{"vocab_size": 8192, "hidden_act": "swiglu", "norm_place": "pre", "qk_norm": false, "attn_scale": 0.125, "bias": "none", "init_std_up": 0.0563, "init_std_down": 0.0, "learning_rate": 0.0139, "schedule": "wsd", "max_seq_len": 256, "train_tokens": 217300000, "dataset": "wikipedia_en"}
MLP neurons of a small language model. Each row is named by its layer, matrix (down: output weights) and neuron, and shows model dimensions 32-127. Each number is 500 + 25 x the weight over its row's rms, rounded and kept within 0 to 999. Numbers have three digits each. A neuron's up and down rows have the sign that makes its largest values positive.
After each neuron's rows, "raises" lists the tokens whose logits its output raises most directly, leaving later layers aside.

L8.down454:514523495461498517484501510485486503471447492440509485483424500507507540534515483521481529531440510502479524523501519487490521511481476502490481504485520504489535480490514469498438485503485474449481517523509482454458508530500483516471511490500487513495480532494524521518496529474467521509
raises: "rio", "rat", "rie", "rit", "ria"

L4.down330:522513515469483530525464512454506509452485478494495534502487485517506529510510457474491516537491482464498484519504487507517451519484529457468486526534515505485469488510510521498500482520486516493450505499558454451520480516478521487464518473474508467495537498535486502477491482529489458523
raises: ".", "\n\n", ",", " and", " in"

L8.down137:531517544510539487501532463456490514511533486518519462456532477506515500490529494519488517495524436517494483483533490496581487492504501542513474519506544509449531460526490523491470479541483476515510516542546508491512490508523504508483452499525482478468526511514502555528459521493514531488
raises: "ns", "nal", "nis", "n", "ni"

L8.down135:535538477452499512490511486461524485475428549513486547498481506517498528558549503471465497500525483494462508512501519494510496500504513483464507506488518515498482488471514467463492510507486498478466478516552530517471508524517490488514453488492463516493522500478499503531441503489495478563
raises: "ched", "ches", "chin", "ch", "chi"

L2.down157:462517492518468475507481483494491526474548441510529460497562495488486512505511522527483477506492547499468487515456497553489515497479484502482509502495422459501487525474500528510465538503520504547498504490477536477496483521501480517465493470499465508515515515512537502501515507476528465469
raises: "ly", "lies", "itude", "lie", "lem"

L3.down615:532514472551498512502496514475494531535533501501491503505443526493501491516480506558508479478463499512479509489495544499510500511489501482500537551463508494489508498498489524520474505447476488529517511522502487500521494505514499517523469464564527476487514496471497474563532510508489496469
raises: "ography", "ograph", "ographic", "cess", "ator"

L4.down325:507502466519530497519518492552492503469514474505551497482495474497507493488488524533484520456508477483482510505462489507495466495477500469499513546516495526506465508454512539492532525536447495444503532506497477484481471535490509539520471468473510518467514523484459524498468537523447469471
raises: "ness", "n", "ning", "ne", "nes"

L8.down296:498452462533479486524462518482494528491504497503502507477466477510465496535514483447529508496505509470458473470477517524536515499513493476504450491515534471470505487485494527514486500538507490503473510526503495535513501489500501512506498464496511495487548492523504524495503508580510444518
raises: ".", " in", " to", ":", " km"

L2.down31:496523448482467529464451505495492476511510504465486524522490497530505481502476482501481481513499513494494523508497505493521484491497498461500479511469495514523559496516519470470521511543479535523492508565474496440489522490492493527508514511493502512484488506521513482500447498570502434560
raises: " their", " them", " themselves", " which", " where"

L4.down187:534461501484489500496510580516503511473532461546526489549477518527463500496478489486532520505460494489490496519471502459485497494485455485475498492513493497503511527507483480530525474471488513516528496512520533502525526486553527468540484478515523510484493474502501501488531513512484521479
raises: "aging", "ations", "ability", "aries", "ation"

L8.down565:465512530470493510477480532503520479507494475464530458467479461503521508503504536491492519491531491463513504476514515524492497545472541540521479500512517500526476474475481537509475491475588485498508509540498501476465516471475481515486496519471514509505512526517475463483514507450500520494
raises: "ton", "view", "ham", "don", "field"

L3.down508:490519506511473504508460538534467468516540514503486574531470502473502510504474500496504505539540459492510499486532534517464509498489520540498485494500507502500501525462500471497488495510510479499502495514505501507510486540498522508516495495559507490498523503473497457503520528453466519499
raises: "ians", "ian", "ia", "tar", "ii"

L4.down92:451484486469474531495500464517538488509526477524514530502487504534520562467510504504510515508477519469491522503488538499486523468484517505563511469507512514493501502539503538466512539476441538509514513530524516538529529471522488489499492480517543519523510472491519537482500516439491456504
raises: "ced", "grad", "ces", "mark", "force"

L7.down16:527474502483481468491516489495520489531469484499494514512514455514484506484519506494491542544490489525516547526536479462483454477524533453477498503506525544547515512510498498488509501568518487473543495511519473504542496485485523502495512472461527531497498500446505528507505479513496496485
raises: "ed", "down", "ment", "out", "mate"

L3.down2:506544540468504489520541508484525528476489507520508459526468496478547522500478511547515510476466529473464508504521533447508530485483502541470501518479495478494492482486500494538496503472517515485487494495557500508502526511507482480548499490512505547519500524462493491477433444510451493467
raises: "ome", "ating", "ations", "rit", "at"

L3.down260:510508455503440463532513468478487492495480491465501468497475532485503506520460507566489510532480539495501513530517482533507501532506511488521509485520472486485503503511485509458535510554530515452476485514474509532493491481497436534470505445508467445520488496514517561467501498502448467496
raises: "n", "ne", "ru", "ough", "nt"

L2.down0:486477471502515479488530512438547499521473474491480485499506503492468511492527563457476496510475522496476452477497516500509502508494511531534494509491520513535463482496542495511474504514462494460438471495456472516491539497475522526501506504476488515542487515498518487489457486445500476497
raises: "ch", "ches", "chin", "d", "ed"

L4.down201:506494508473470467535502509494500463429554490514472485491503482555453476475521532497517517494516462481492485510530554495522494520536475516492472514502508531478528498473507489462480470525480516443510480506483503503481492448489480493496463500492546497455439521488523459494480520491451491509
raises: "gan", "ning", "ches", "ner", "din"

L7.down55:506521490497519498483526493492553472532477509490474528498465503530516536469481496484479429514506465487456488479504492483519497527493512505488479494512474503467501470519569470554576482503529492477518501513517499517515554482524518505511473492508500500530498472514516461504494492516475474498
raises: " him", "ished", " them", " themselves", "Col"

L4.down490:504519455493499524474467514537532506515499450479450508541524506508501492437493495457494496502505527463505486478507483512471525484499464512517480521503477541506477517498512445459527470501515539466502455466456513508523486482546492500484510474458492489514536496488491508520487499477477557524
raises: "et", "eto", "enda", "edo", "ets"

L7.down560:501507542552525539529504491595475505473472455508468522483546486516480476536498482512499502495476511478492497521445488498460470466502462531518513550460506512483505516509495506513496532531475430510498471495495521484487495509511528466529490485508496481502569459519489558491481467506512482499
raises: "no", "nes", "ni", "nis", "nic"

L4.down471:484530492508479532522538520482473520482494525474485524521511496495458514535498504489472503488507530489516496463554478425506478549458499497530484527556518516505538482525465501536462489479456505422484530534479493501442509513506520503542516460538520490474545509460498481488494551522533470494
raises: "hing", "ring", "ical", "ic", "run"

L3.down567:515474506528521496500495477535468523505491496516450489473515499474513481493458531480477508487523508506538542530504465499551452520498451490556513507522502486517555570520472474501530484500494511508503471508503486487502485485509515512508472529511506481494506474490531460514487512514526529486
raises: "ously", "ous", "fic", "ense", "ologist"